config.toml
attn_scale = 0.177
max_grad_norm = 2.0
decay_shape = "linear"
train_tokens = 130000000
MLP neurons of a small language model. Each row is named by its layer, matrix (up: input weights; down: output weights) and neuron, and shows model dimensions 0-159. Each number is 500 + 25 x the weight over its row's rms, rounded and kept within 0 to 999. Numbers have three digits each.
Before each neuron's rows is what it responds to, as a language model described it from the Wikipedia text at the highest values.

Description: Mid-word pieces "le"/"ple" (While, pleasure, pledged, Temple) and "no" starting longer words (novella, Notre, non), also quantifiers like other, no, several.
L3.up306:497536401453524503491527477498515475490517474481499514460494484497495489536481497510532482517489495532475547498496544565507505581524493485511477491489513502509458512505462502539507487531453445485495531456497499519520506518501512468497504488532483507511575533536493536499506527495539496498475491493519513485489504459458517493485507480505523508487475519463509511519497514454476527491508507508519537463511536507473510475503502462497486461486491488517526468490506528529492505500475503
L3.down306:538544433468537535491556501489560473517521480501545501470498500475467467492504501503500493495447528518467490498498506490505468540496468496509488495469496505510490468491501459515478502547465491489449499450507487539487565487480518462562493493474494488494497516511500550525501498505535465527486500517513515522516483430457525495467529489498525527519502511491498535513452536487500475504491543494533510506498498513491469512506478509544485483507512489485479478494492529497482507489512540

Description: Word-final noun suffixes, mainly "ion" after "s" in split words, such as explos-ion, expans-ion, possess-ion, sess-ion, and also the whole noun "change".
L3.up155:502510466533507470498517533500475504473518473520494528501497493509498465529526497541484468467535520500513559498560468466443454486482502518504493526552485476501518511461508489500493536506549502510511492489523520479475505499524529523474499511497520512503542472504488506542482506493482477462516452481541491530502498442512511486516489495484546520495490493486525508487515506402503497506501460525487547517496540467487507526504531510537499484552490514511512508496474478497497505485435521
L3.down155:515527500493518502460519470517488492520455480521452467526516515459456530468460510506491498489471507521490527478484470497488518464431485499511530517481498507525480532501526474471470480515494546510515520477462533518494490503505505522516517547504529469494473510458495533535495503515522463478515488500498475478474486526521531481524503509449525485484494509483513488483488488507564448492489491525557531539488511530542514508484506524523503468547487488463544443509493540520542486495499508

Description: Short first pieces of a word split into several tokens, mostly the start of names, such as Ben-jamin, Jo-nny, and Vi-ctor-ia, plus pieces like d-angers and 14-th.
L3.up269:516503518529576512508477492467479538472512506516510481470505484475481516523515507506468508504545487492492503498438534498525512475482485509497482517509481529482493487531510526527508482465545472499512503551525525446489538504486483494525500533512512489546441497513465479492474479482503544494481500514502478553503478521512512465502494511504527479491475514490488484530448508514513472469503458518518537521510463468522475499544545474556468435498498500496460495487485530492504512517447507
L3.down269:495504480546562496469505473507487519491515470500485517488459471460500490504522500523500489524514464500526511496449543504457515477527488478497489500511463517484505521510488547518480490457505515476488525568476549446482500523496538507487506523495458487565488490502457476475476494516518510527423478518482488515455502519518528480493526499480505490486507474473518506520497478540517535549536482508487502526506507495497496507525533477503462444507497515521483515489485556470515494513462511

Description: Second piece of a split word (p-ho-tograph, b-ron-ze, b-us-es) and first letters or line breaks starting new sentences or lines (A-t, F-ragments).
L10.up417:529467523508538513474538460501484476517550460512490503500501467497522494537534518498500540508486495507487456489515501487466511521506492532521457504537531541538476518463513510502518455483495455497483494523478509521517514541496514505471480498540479512480464480523470504505527526571470482506450532491480494481525461473519513535520501498478488487482479478491529479488478466527520510513528490484521478512520478517485497531549472418525519499470515458483534475494542469501496515539507501
L10.down417:529499499563457469490505496514484499485518522473518486527520498489510526479449441512481475507487470472519505517508482473495502496514496517501518513477494479443520556520485461520489532490500476535525460492511487504541534514533491516527511504471481504471485523480518508470508498539529462541555469485506498497478495526512464530511498509492490487518450505470495467527441506492482520445504510511456529472503485501511548502544516504502461529490510528471450506478505512543477476462542518

Description: Word-internal pieces continuing an already started word, e.g. Distri-bu-ted, Tit-le, nie-ce, often in infobox labels and tables, plus table pipe separators.
L10.up172:527532535537500494512488486520482511494536459502480530494523510495521539489502492521482488519450450540449492467497561462499504524509501495487487482533468476550468527524498529474547526488503510479498489502462557480481518495498505469529478469505510500491498503490534534507487516518464505510484465486563486508520501493484543540507504486522494487497521489472486468503491477502481497522496506513463531462511473444443481543490508480502445531536540518466483488467487500480507482506512545
L10.down172:523531466497504451512512473526472519466434492499546470505519500511502510553460499512517527502495471479529515514493484521467463503489461526486509476504493516510457520467514473532506524468503517499492537490551522483504514499513544477513546511505528460462512529489478500496497484548487487506513535532502500506502467493531491457464550457488496490458462495512494520445534532543492514511452497523478457535512505504521492503538507502482517491535500522492490509504448479453484503536495479

Description: Fires on word-piece tokens in the middle or end of a word split across tokens, e.g. "and" in Candidate, "st" in customers, "ing" in Nottingham.
L12.up560:492486504533536449487544511556482496505502505536531510478506458438536501452501494493504480514531505502513476519491538527535491497533503525460479482461464505530527462462486516507497517490520495566477464488511535491483494515508531464549516537451510466526487465506523490454500537475510503536513472479517491504499492561502528491530491492502509497463490485451497478495521505475484543521506490484500509474501517531470492484551534492495478513474525547495506488486494485464506510481477473
L12.down560:537449551512525486529493481515531497496520520480478449499436521469482480527482532503514489500474527470488569502532505488501510537534508488467496500514497521519508483493425526488468540492518480522461487499475546508536515492466475464487513480511477484476515478478478534533477537517505504500485561491504507516477502479475531500517514480488465480473499526507505443479490471486473501494488549496524463525490500498464490526532532501505497515513499539548506509494516448512527498473477502

Description: Last sub-word piece that finishes a word split into fragments, often before a suffix, such as gen-der, fai-th, fe-w, import-ant, region-al.
L12.up37:495512490549423530527539488512509532473491462474494485486470516504510482529496489501518471490476503486524509490483562480480532483499480465514476485525510419456496496508504503530541508475524564478509511491529509502520504478514508504522490526495483530546540533512515491473508502521479491533439487527495535508511497451557522509504512473466549474506486493487499519484490482523467481472465477480474535498535522501477497497467510492467490503501496529548478527513491523482485491546510502
L12.down37:517497478486548471491528506454520482478511508489477483506545468456526543459502471471514468492510518483520499502507504482508495495456490502534520472481463490510463514493464490499484459509484495520495521521457469466488521502541512551490476496494531485473490493505512509503510524466523510554516487488509494462521529532499515491517550480524505515529464498560500544490546546458520487544512547537516507481503484439543462514517496545482499495483536460493489498509490521493531504487457490

Description: Middle subword pieces in multi-token words, especially "ta" in Con-ta-iners, Enter-ta-inment, Bri-ta-in, cer-ta-in, plus "ke" in Du-ke/Dra-ke.
L12.up567:506541515471495521521501546503490550481434473426528511512472540488467480485533522514526484496508501512472504497490523496498490511487508458545483475529535452455519500470493503527481497520516491532504498517486508463509497494498508501534531500486494459516514535486487517477519506496510536502532522481475521512532530491496474461492481519478531512502507540507519470481456489477459549483447463491523482524504489477460476515470468523493462522445536511551511510524498526497472499528496540
L12.down567:493540505494520497504500467456552489518425509512542463462505523485479524516503491550529478517511521486511467498494481485552510465516487503533541525544514509534487487503466473437465525454502506473473502534529496523507524528513489557476484479502480463459502511456462500481478513497495500453512502524530516498510489514512515490492553542557491472493513512506505508487486508481503471541453488538477509465476516531469500478489487529514521497526464498503510507490529499482470507493487483

Description: Word-final or mid-word pieces that finish a common word (victor-y, networ-k, cen-s-us), and " 19" starting years after month names.
L12.up222:554519535511472515515463492476506495490508518452505503498528495547469509464421520483471506535512495500500522505496453523487512497516468497492475514478524477469507468513540516505495499484490455509505496472488489533494519490518499520480572509485487512534509457452479501515490477484472522490475527543496471477485538502476502466519514508531516494530509474522526509540491452515494522511493508528500496503524503509485526466503468493556517470490485442476574450514520489517550505503494482
L12.down222:537475520519527523494530504487506585491510498566481453510501520472433475506492493481502501496495511528487464475515509479502519506444457465468520490540498519521489464501535495504503524475515473531533527477434504490521517482513515492476520507480492496513437492483491498506478515519468492540518510503506487499531459518476513549521497494489504505522489502517463534439494518473464454486482482466507472469501520520495484566525508500514508505510468522498517512527486526492498503468491533

Description: Middle pieces of words split into several tokens (Epi-s-odes, pro-min-ent, anni-ver-sary), and the second line break of a blank line before a heading or new paragraph.
L12.up545:458484499488528473513519545495472521469502513510486448486491485509548509502549472563529482491536465461512447501467520491489448506490528468507452535505532511511477511477476501526512483508500496515494504534503505501533496500482455488506478444522470521494506462504463477512467513505512472521503531499512530509522492521490519495524480498448475536474501503485496465518433514501506522461467523552521496561520486493497515498508519525528491520517489507511496524523540509498508551545467488
L12.down545:515533522496507507455537492514488485501531540517506441543513483494443560523499475481459513452482446481503484499469505463498428492520511501516506485527475491507492512502524496544470469489495499472488461481487518507516507467522481540491499451486478527520499494475510495517526488538500531520550463522493491513522515509528504482517498503503463473488465501514554510498497510532514536455501463498479509488490487483531485521536500505519511515483487515521471464573521504529443493484507513

Description: Final suffix pieces that finish a word split into several tokens, e.g. -ate, -al, -ant, -ly, -ian, as in Emi|rate|s, separ|ate, lieuten|ant.
L10.up146:490513471538432447508489514494531495495531498475502571480484518510499526503487521484480500492472482522512529486460491512509505480481492505524484481530453471488497542478480509493497486503489520494538481529518476509506525496521506516497458527495545496545558509479491508532515483477468477491524471510500469512527508473490536536493470469534496468467437499517560492493497508463464532476503476547467482466538477471526468486485522510469487471502490555488510517493479547501473513501526507
L10.down146:488487489529497517502571522492490499529512487505508538503482510524483499510503467471506456520515462489497486526491524472513537542490489516526568499475504490474477462469422479494487430488480517506511539479458464504514546484520513475491517503523521503463464507484532458513513498469525534528480509489554549458514505479509480501499515520492480521519505493513485455483514498513478527494530505523495485505504503477520547494487510481519464492447509466504545516472490513514498455498508546

Description: Short opening pieces of words split into several tokens, such as d(raw), st(roke), ch(orus), and E(lect)ed, plus "career" in headings like "Managerial career".
L3.up569:491492475520503465546489466600450512505511528516478532474501484493558463495529525482511514495517503513459561506495509483494425478471548518479497468474504483489455488523486456524489468490507460523486478515473493496471492500496497478493492494515472519475516516496513521513492481509546501511507534495489521519478507505506507523504508514499537498495425468481466523526518517530508535496519505510504560502478450495506539473508519487500500521517499515442503482520520501501498477499521528
L3.down569:508512439498483502484523499540513497514524485499501513462482487530509445495540509532514472484470509477486491498504518502511442547477492533462509492466525497489503477514481494533510484497499519524457523546457466534531480447466527504497518499516489531508457492486513532530453495488562517495499526454522503490514502508515532515504484491462548493549490523474517474511504507469444533481501527547550535523518503500478490474469543497468520489513460501512472527491525486482503474507516502

Description: Final suffix pieces that complete a word split into several tokens, such as -ence/-ense in defence, -ship, -ary, -ive, -ing.
L12.up312:536515482493489472497547512523488499492505504481508549482477530534510519500556465466475482476521527503461517470464463513505498496470529472474502476516495465495485491503503484517493477476505536507480514491486487489529462496485507516491459505546465530482453531488486486506508517523477480543444491537484474491485517518467459522486486479530536514467470519530541492515478465503509507502480484563497537475550472523520458447486543518515507508468460542480514512510486537543518500490528510
L12.down312:469514542533460531531479509428537522506508501535510463510490492471504495520464491511537510523505480527549511524500519469508560523523482464512498478498514432464452505497483508497504478502501526467520487503496482510481533480493500501485495544488503495545490491511523478509524535496505510472503507477523489487447478507514516509460515510466499477469491470457528478491542545513514469501473511468510500535467509481526563526541484503458466521530480441527472512501510525505507501481493509

Description: Newline tokens that close a table row, list item or paragraph just before the next row, bullet or == heading; occasionally mid-word pieces such as "tt" in acquitted.
L3.up572:478510509466555510485430499451525515489528495487475450510535471494510528496516504490483500503483448492531464492517495512533500452509482480502506472551456525489477507523537535496480506464523513532514521495500499493485497480507525473516497522496488494518463494517478493478493458490515535475502501509453471483500482502505522552501518499521513551499486482507503478531471492475507498501473512450506487521474514472551445496483517489519556471525521509522551499437498541502498557510489476
L3.down572:503503561484532454488500512518539543454521475474519489504500474474474516519492520497433499499478493535497490473499511526485492491566475509521470465491479476489490487480536531509477494487534502560490528517514480494510458505528517482460486491525483493563495452520500460514494506479480499492499521484463483526482500516487487494475485513511508554478510482502497473525509515520477477477520527454525509510487515446525474525538521534515547473518523559522516454508490523518487523520488479

Description: Closing subword pieces that complete a split word, mostly past-tense or participle endings like -ed, -ated, -aged (encouraged, nominated), plus -ven, -ction.
L3.up173:474472491504492460493493498483522482497547536493498517498543525506497490479454515479495526496508503489556570467486488525483454491521458495504516503541483456437504516513532509559464502496508559499476527464470516510449482472494494498508563471511492529498490522486507488529516463488499507474452485465567490489487485493520513459492479479483517483512488471472517523453519526535479516513515481508480503504513509497522492489542487494477557521518504513518494541500512514500521528509477521
L3.down173:527520476469542503430519489517506513491492458486516521565477506451482498503511511530473502490476540484497509503469526504458509472500503501546509510526565487479532511460542472513507461528514497529540495514520513497467480544492481489499477510481476502554479493531476480463496543460556512508479501470500489550475495478496502503520495521474498473483499482507498518483494472478510521456474494494483480468533545488493481530491459492488522486479460504534561483522527510496492524504531499

Description: Later word pieces finishing a label word at the start of an infobox field, table header or heading, e.g. Dens-ity, D-ist-ributed, He-ight.
L10.up107:506523450468508483486500526552455506459493533549456473479479512492516488499491493475468473477508536475519550519515466458521524491507444538480502521503514472500498546509500481491479501496534485546522502507513523501461508497493514502552497505521512515502537477519521487439533484487483548499506460510503500519462495497468512493494491568462501533480466514509524500482510486486501516528509484481505532508473451473501508487484478459531514481490552515524523511555479454508492527513489476
L10.down107:475527461470530493426512552461454524495522493508542456471503501494556467504542504473534486491510496531494497489512513509478514513490501487488518486491525502479524513484508491508495511498495508508500514498505537472535504501526506509459494522481487482525503459537497473495501488511508474565502526543486538444504508492516525514480486487444513470533515513545493516518544470453513500483480556490539539472501470497469495467534462457495448523527503502476519524510480480489480534495493499

Description: Word-final pieces that finish a split word, mostly -ed on past-tense verbs in biographies and sports (Di-ed, return-ed, appoint-ed), sometimes -ing or -ance.
L12.up179:571497485504486459486480491453513524514533501536501474492477507517496528449517570475523486541521496523470506487446466505508496468503501527499541479539481494501472541515491516522466507489459506465466506540512492494493468514498472480499496494509499501545553476550520494526459535505512477509526537473458512520467538520473488478516532509483454492468469491513524504538486525524538493481466522504519478502472477483508505484505506492473492470509535487480528474527509478461504508536509481
L12.down179:511520475502502487521452500511476495518486525489477503492555470503492506461513527535514525520489490521516498481534474465504471529507543509522465503495506453524507546477497490563545497516450505535468471542513497498468498450477534504492476495450495526473500555503482438478515493474515533473519517484465511519494487474498520474495500499515495557530521476522498488569476537511512496519488452477451492495486489513514493506517486465510494511498530460512476530521501499491526490457502462

Description: Last subword piece that completes a common word split into fragments, e.g. hocke-y, seni-or, Poli-ce, Friend-ly, especially in sports and team-listing text.
L12.up462:454508431504491475488523545515523507484502511526517555543489547515484519483514525511500506505525514467516519518481543508459486475501497438523481483497447489471499509492493495534490500495518539507545457455486484518532490525463528507534467498506473550558505476521486473497485498455474484505503499508515463485499505479533512508519545496505528500507471493478504463491555508482467515513490517461474508513473522526478501512506515476521446477493462530523464475495484505507494486500537546
L12.down462:472544536534504510521525533511504506498516492480499506482496538545536512504473493499492461477499439489511538490510457522479467470492488507493505496465482482540516458491484480495508493506481545479505506501546440521541564497544540515499510476517524476442441531502506511524520501542502512489522462487507485512481490508463456504542483522446514490489504487518504534532498473484442539490497494550495512458498459484504557506501513477498504476511521518482507472508499488504504501480486508

Description: Word pieces that complete a common word split after its first letters, especially -age in average and engagement, plus least, genus, squad.
L10.up22:460526469499557493485490477518467504496480502511489522455472475486541493531511485527495524515470483519493522476523498482489479498507503485525513466493540502494506506506506477501471491506535506567524456479536511532457521525491513533499508484497497508490520502484516504535509441534509467519485544506478473507465463490469464509510507489522518481488468496555512482517457508485549508504463492512491480468494494560476484495531531484457470518473562555436538476493486511498505516521496531
L10.down22:488556501461528493480487493502490513536517495510509514474517532494504490460511475489487500468504514429519496490510500529521499494450526505507491483515467519521483542479478490501511565477532507494511504536506491481474459488512482465515500561492529556494495459503529546462513482476511509519540528456500514503534495481520508502536535522452506469491508490540508475569507457480473465471520504498507490492513531480456532502506465509526525463463534478488529481480478518476502504481476520

Description: Middle pieces of ordinary English words oddly split into subword tokens, e.g. gre in degree/degrees, fe in wife/professor, se in see/serial.
L3.up342:479519534490549528559515489491486489496471511490527479489503519517529493517529520503555494459473483501518545485519514538467538497504526508472459448486511523500491486503449539538470533499485470487552498489435534485479522488512499495463475464510477507496550520491507511535481492530519466515494490508466492472527524486493468503519468500492465509489469500478517505491506471482516525525473509504570509491508510485516446533502481526528521505529475453511536514517505533515535494466478511
L3.down342:465470529486526517509517470500487484510516485481505455464493520514513505496475532487510511476502513475529497527516518525481493497484467548481513500476511503454473508476486509523528520440529474503489480488505539497468524487478500464502491435527508541514497523467494516509484479526483458472523486538481518516493494486504449493519461480450508518508495493472509542469505502511474559526507528497576526468525508491544492520514448524513506488569499487475460532517514493534544501477502521

Description: Mid-word subword pieces completing a longer word, above all "ant" (Lieutenant, Constantine, inhabitants), plus "ph", "ult", "ed", "D", often in tables or lists.
L3.up507:495498486531522518498508528539496506571508515495475510479522461560538479466491461440523535441522480493512473493532553475524482507474478544499492449516506506461512447489473535479516472508529508533507497527468479471514537520477483490520520524488477553493506484510478491513519499509488476499476531480465492538498482510514507509528524501513489469512502460516537502490521537518502536496506488530489463471472499451497479530502461499477493477510555510508487503485453511494529473489495490
L3.down507:483504482499472494535511481519467521529497478493532506481524468525509515480530455428531524485497514488535474507492509501527505478468497462499513486505518505469502457519452564510507439525528504529476502503486482510544498525508482464508542496507481493469470505523508507495519508496488522548494501458519513557506491499489510490503510505490479512529501508514489498520502544474556507556471519484448462514498519473449507464468481514530513519491475522487467473502447464473529502509485550

Description: The second subword piece that completes a word split after a short opening fragment, as in Wor-k (Works, Workshop), Mor-al-es, Lan-gu-age.
L10.up126:503479487556491482493475511468524464505481488532485490508480451555494521492419490447471495540493509515531516485461513529570521531467451527471488481511548446477548507477491510524513487550537505511508506487519521476530496499487477506519524518524481515518530478497496504505486524518500544529509509500523511499484525463502496506488472495523508501509496482502546504493482463494471487507517487475473489507511481441530508493514469496449512484489478528499537507543500471530483538479518487
L10.down126:549510482509501539478551522496471524481494466504507508513519517513470483521485530504501489534490485490515497472523515519478522523479497507506488513475461521475468500456533490499468499502487484505508463518524465533443537527503480471480543504458499517556472494468501465479526500528492511498465538550473509433486511475491468537492531468545494514497490526486498497523517468482469492540526482508508529516448502518501486503498483480520453490509502465526556477530506491546567489498493491

Description: Inner subword pieces in the middle of proper names and capitalized words, such as Color-ad-o, Fer-r-er, Bel-vo-ir, Kre-m-lin, plus abbreviation periods (Col.) and colons in label lists.
L10.up138:538506501533526510528495536529495500516506525473503498529487513493466540510540525512462525519506526519474496508529529549516478495512494524479484479508523467510479442521514477517500489497538473446497463492486524529485458505510508540437527504542504470544494505466493521519465482502545449494495521501543470454471442512535517457455505499514529517485468497479519505519546492481500484496502471488469472524519495537464497488500497487490510515513470457503515489493460517514496508503508442
L10.down138:519508511493449516504496508517503494481500493500495508479468503483483510503511515445510487525513471464496523500479504490511484512528487538440548495548499556452487537519503504514515487485470488506517521494505523425500516480478508485512530485462508470516558516480538473514498506435555517491519491497481501491492483530502489527511493488533509524535489520543512487502466475512518506495542552503524454462514505514520541500546509486466533493497515493476463491453483464487492496528488433

Description: Short word-piece fragments in the middle of longer words, especially "der" (builders, border, murder, modern), plus "vi", "vo", "ban", "ator".
L3.up496:511548493509479494494517493490484495512496499446519479537488513496539456530456469488530534468533501495509520498525493501498524512520481494490480470528488512533467450503539523482530498487488494501523526444552460478452531530505495534521482523509523514514497519502513497471488487515523492553470508460507506482492496516523509502499453474512464467473517504512526514554474446457476481485507476530504425472496493503496498485513467486489561521469539497493552517487489512475504491506486542
L3.down496:544487477518487516470523483488468519493494496480501477467486492496508505556483494489546506493476474500516547517512498474517490474521504447514495504532483532520488475446546533426511526494488490482503471476544480502465522520509518478494477526544535509524487507556536475452478525502510509504518482475489489459481492515509512523519534508509479501473539495511512423506496478502497509485560507495489480456501447475481508525481492495491559477497512498488500542539477487483523515516467521

Description: The space token opening a cell right after a pipe separator in wiki tables of sports standings, election results and records, e.g. "| 34", "| 97th".
L3.up558:477444494551506487468588506498454510459440506515463499485519520510514443467439502480489494507511508520512477491525498491513535507522516496483528489513517494498445449487468500553488480510507478508501527511491480513503484471496490512487489514500513476469516499469490504492446482532477553537525481495524429496511479515520492506512508484515524470491531492535486547511536499511486505478514527495468468499470531457494489522490500497508505477506512502483496513502504475483519492570516534
L3.down558:483462462507474499486590495472494487478472516483486489462515538496501508490449484482462509480483492498494506489505479486560490491535509476480520522485502500474447476485496449514487508459485485481483520543496501559509492455526522509508490557508537512476503512458492506460440495502494517519542472524493463510507466497497485489527525491536526526517516552541484567510530506474508479484497506525510476534491510467505510509528517509525494523490469504497512539511489492496504468518517540

Description: Word stems about to take -s, -ed or -ing, mostly in sports and election tables or stats prose, e.g. vote(s), score(d), run(s), result(ing), plus Total header labels.
L3.up424:497556490520494530495470520513475491490534504498528503509514429534506472472483500502501494502510525491499496521501490479483509478482521496508513497483511507510479453489503469483460496545539451508505524436468502490476514497497529513528473523472494498463477462485534462461499462508542544544466474514517509527505480490511478528514484548517504496452476509503489481534533469504511519527506532503506519499468465486514506505459495517509464486453538539489478499517523489490516501549418535
L3.down424:513533459513503533473495502474442479527512521482485527487502447490556504470464515470494486495527526488519489506519509474538518513476493504504536473516536506519489493513507515484505538539508465523473507499523515487433481463504487476514474517509502532474498468503464484437504494505528515512503495529456483548446478470503524542517533527509519507478455546526524498499499463495503453498505526506493514527493499481479524554498482477538479497470540562491508491467516472492519522525489515

Description: Word-piece tokens in the middle or end of a word split oddly after a short prefix, such as "ta" in cer-ta-in, San-ta, Cel-ta, "ke" in li-ke, and "ia" in Provinc-ia.
L10.up588:487463493482530470505483532528467529508526525503499485517499527504463496521513536486484536508508528522499453508529501499485489477490499499512483569495501450494503533442492514540522492459518479502518508510510503503519489468515507530500497550489504491492508538455476484477525535497512473511519475544474498537535449509519474458492486490531540512451505492503466488490506493461494502513483444496530520491529453487469544518484506460447530453477481502495520516552485501504458482488510542
L10.down588:531518488488496518538544481484504509470499488488501481509525487483521480497495515443475491514484509490536516509489495479482488564481507502521512496499519545560512496492502466536489524501490477464510511530449498525522542552493543508509524483518524481537519541457535505542487455458485495514478485485493489466483468477508522492469525515496487442536512495532512505476437513524512496489495541510498517480502527503501482518474525494516464489492485489482500498469494475448438550532536463

Description: Word pieces that complete a word split into fragments, most often the -ed of past-tense verbs (di-ed, remain-ed, obey-ed), also vo in devoted or provokes and ist in realistic.
L10.up34:489556518486483485469475486481513534514504464480475519500516508494453457463501494472528487494532538560477483514503457482513518448538502491522522495489495493483471508501493537526491501509429533478507498531515463510488464470536517528482482493489498519505514493549512498499495475499468493514496532505563477509524485508518495490499473507434537502492516491487514434475488550513514504452505522485480464492531502535478478500527506526479501490477506562481507484495479495437521497500524520
L10.down34:582508524490474513502523464496487484482465479490503536521477540491509517474509503487478500450458488500533481508506522488550511518530486475522441470530486493491474515567560492526487505486470529490482476493478506512497503511500517547477496518509503489475536478503511507495521509492496515489505475464472521468496476483508513510466494561483507484524507458540504550498493550456453484513505452498524541517491530472525491508473478534499518515501449488491508440490504513510512471510506524

Description: Short final word pieces that complete a split word, especially -al after a stem (natur-al, intern-al, matern-al), plus -s after an apostrophe, -n (moder-n), and -ir.
L10.up376:512441475502492508540505467527433471470494559488514520498511489510515458472495525495477507536517450481474527534500463517459552491515504468530481531505497514508484512480472514541507456510521497533505519524474552536496515504504476535478497522501515557483507453485468495486493505519486497511488487530507464442511485516550544512507524521538503460512479480488510526501505466520524545510490507516509511504508480460512482522463500534510481477467488490488498526524519522514507469502462540
L10.down376:441480513518541506511490513518530495506493495480451526520501477543488488509547471524530528457496511490509489496477469535520513510509488494475502514488517474474515501473500489475521471485483507466504530488502452489524531439475512482477478522535526459482503554515508524543548494449484539498522545537512478486519496542517492514519512448499526509554464504465451526477465521462516523496506475464516507461525483496525494481489497482513490500468492508506508532475460528549517512500519512

Description: Short word-piece tokens that continue a split word mid-spelling, like "est" in longest/Tempest, "y" in backyard/keyboard, "c" in first-class.
L10.up609:505537487491504479496454501509479466497506479526497589475471496491560478523537492501497462509487500487510476507495466533512520470493494489540455489517489501544466530543469545513522504491513533508518517482487513535485494472516498467481484462505475551447513518509489504523506562478485459476476513518469490468485481521494494548526541519522471490475523474513507495497533498493523500499473508529454508514483497491474485478516517502531470486457499522513482450510466515528507503500486562
L10.down609:503501491511498466557486459526521517510516478492487441499523491530542557506511517498531475512484485463535492500466503508460517490494459480497459453519493488484513500508545467530503470518567500524506490549496483565541482492465496444503459477463481534551479494516470517521483466510482521524515519490522469476529511484523536508500512492503527527489522483479475487484485475497502489501479508547475508496502513478459506516482500474486499513490470506538534541474528478478483490504496546

Description: Tokens inside Markdown-style tables, such as separator dashes, header words like Title, and Average or Total rows; also list-item dashes and location prepositions (born in, near).
L12.up205:532500491462487534495496518535503485481475459536482478509471433497528487538466498480511513518516486472516517502523487505496473482490528500486507492500495506529479517533520497516468543492537514556519479500488473459485493479526525519489517463462508504527482508497506524486481488516494522523449489549506520450507467473473515578502525514501497488488509493580495507534482463495494533493519454506477485476515536480516447490496518522548508476491484547524481491466495538510484509468457496
L12.down205:507498480495475535483528480499483474543520483472454514517441558482506500523480547515504498486475503511513504537505512478467493515534567491502489497493479516516523490501499517480471512520518492499516491489494528527507489517503531478485493521507473528506523451498486500489476503522487535515527503499446492520518440480561459499460412526477502521511532485521480452502495525519503478533487535493503505455517555524517503505509462452485467511510483505500476470478516504487483523554517484

Description: Short word-internal pieces split out of common words, especially "or" after a consonant, as in Col-or-ado, h-or-se, w-or-ld, Maj-or; also y, er, ur.
L12.up46:489494481493460520464532515531465498473531454514470484536497498508486462522509526511525476545543529467509475478460511471496509498507461493513506526500529513490494513465512514534488462548498507496517519517488511511494491490504484491499501471502471488518490524531473511515513485452515488485498494555499466482516495484530530476497518536553498451489427496508513526489554450495550504522490476527526468494487467527493524484481549502559527464502495473528483521506540470458506518481477528
L12.down46:478537482504499450463493493476516489495526488460472503507496491495474495514521505506479503473528479519495500495495494510504506531539460508510497560500516505524549462490472553514467474460502542476533517507521466471513491482538503464462523477495519458474525490538542507541480529520538532514463514483504509456471483538517495516523486479492522495514499461509493559519511471464530507481472504461495486493513500517489525505567473490490496553483498513464494485509482482481550442532499500

Description: Fires on word-internal pieces such as pen, el and con (Carpenter, dependence, Personnel, Economic), and more weakly on years and small words like not.
L3.up11:527505522566525564534447484487491496467518482475501469529494522533520492473463566515553511473491491505499535462522535501501518481453511534517488495526543524494516461487492485542521529539493483515464494518449475489488477494501490519449499472539480484469530481484474500473524516494523477501505476527498476486504489527478532511537501508514508509458495517507509518486534504492491500537488456484548481512499471519460478490464486494522513475531459495521495464511504483491452480490515494
L3.down11:506498465538482533524549455495485480468522466503511496505500524493515518496468552470528547482505498494516453456561505537488478503470516534506490455507507501465501478467469498529522499492520522498474472463482474508470448495458507491447498472532454493469519511492507522473490464481532461503497516572506439501504476526538520504509495519531488488495483532505520534501525524501498499544516497507524503537507511512483473539480477512515525502538527513501483469499481462505474483522506517

Description: Non-final pieces inside names and words, chiefly abbreviation or decimal periods (St., Dr., a.m., 0.2) and inner fragments (Enter-ta-inment, Illin-o-is, IM-O).
L12.up219:463505510536504504510522565500498462535507549530504493481455496503477475516493494494466494500538504507483559523468528504467491445459512516498492460456444491477492541476506487482486497509470498493510461489553516476447491512515487510518479511495449482494497518494517482485457498501511496479491501495482509498512498508495478503468482526544550497464467478507484498487469513475529527491499467511508448539457483502501490483522525471485523518542511501460512523517489534556517521562516489
L12.down219:522500473501523519471504490529517537521447494465510487508503536449483534514527505570472545541539499499514501477493467523518492523491465480456515539498530478497479527508493501462505499476518548476507485477451542496517487516501508501490508473485535497510470493499512529522508504474530480474514453520497508486545481453510473465551522531508521522460528533454514524510524547518505512471489499516528467505446476504490485455494518519508497526468510496534478499494470505482506517467502457

Description: Second word pieces right after short prefix-like starts such as pro-, de-, di-, in- (pro|se|cution, pro|fe|ssor, Jer|se|y, di|re|ctions), plus "that"/"this" after "in".
L10.up515:491509480476535521517508497464547527465459479483505486529484497505469499491481457478512489504518470500512509484472492480512503522523493530545493488500445508472501485488509519538501531504495465521501509527499500513505451512489486518489499437519501511527507463486509516496514495504482443476508519504507493506488500472500492503492541503506489503503548542508507483474512523524536529473508538488558524509485518496454531446550423514508464513464523538499494500528470494515549489446466568
L10.down515:477544480491519504539504462514495479503531518480489479481499530535521537506500449467493483498480470504506517491492467463455509475518500492466497478478520479489541449484495489542521509501547490482503504491470484475550500521525513494527466573482486455464538542495492486509499491499536521517534500531559529491490502486451480527448527515470520505515459536474524476518494487515506503503476488504508502489499492487535515510519483521465505442472518483458507536470464501546524502498522476

Description: Short word-piece tokens in the middle of a split word, right after a prefix piece, such as re in inc-re-ase, conc-re-te, Di-re-ctor, and se in Jo-se-ph.
L12.up186:492513528474542514532465447492502506475450468482523469540490517472481475512511452519532520548509464491524489500504481523497489543482505523508491465453511493473502524504499525533459462510547484536530522485464500483529544555476457479499491529511494479505512506490463504493543466535476496534478517483506525467486537463491475525474513520512489495501516518540510473514468496493529506478458485527550476506531428493494517526503461522523515471495536504481503501497499506499520518492494518
L12.down186:509542526505499509509501456509570505547462600486510515519503489480526515473509516487449498495512508500488513488517492483517513513506558506475450507486504491515518484504478442532477551497499480465503496503547486489520519467512502527502517471504477479494509493516477502485455465510461519491530513497457498497525512524481473509510533474475515466525487534535483499472512522479516452482496449502530512481524512477552502516475467522437523505513505480489521472507467541501497489496480496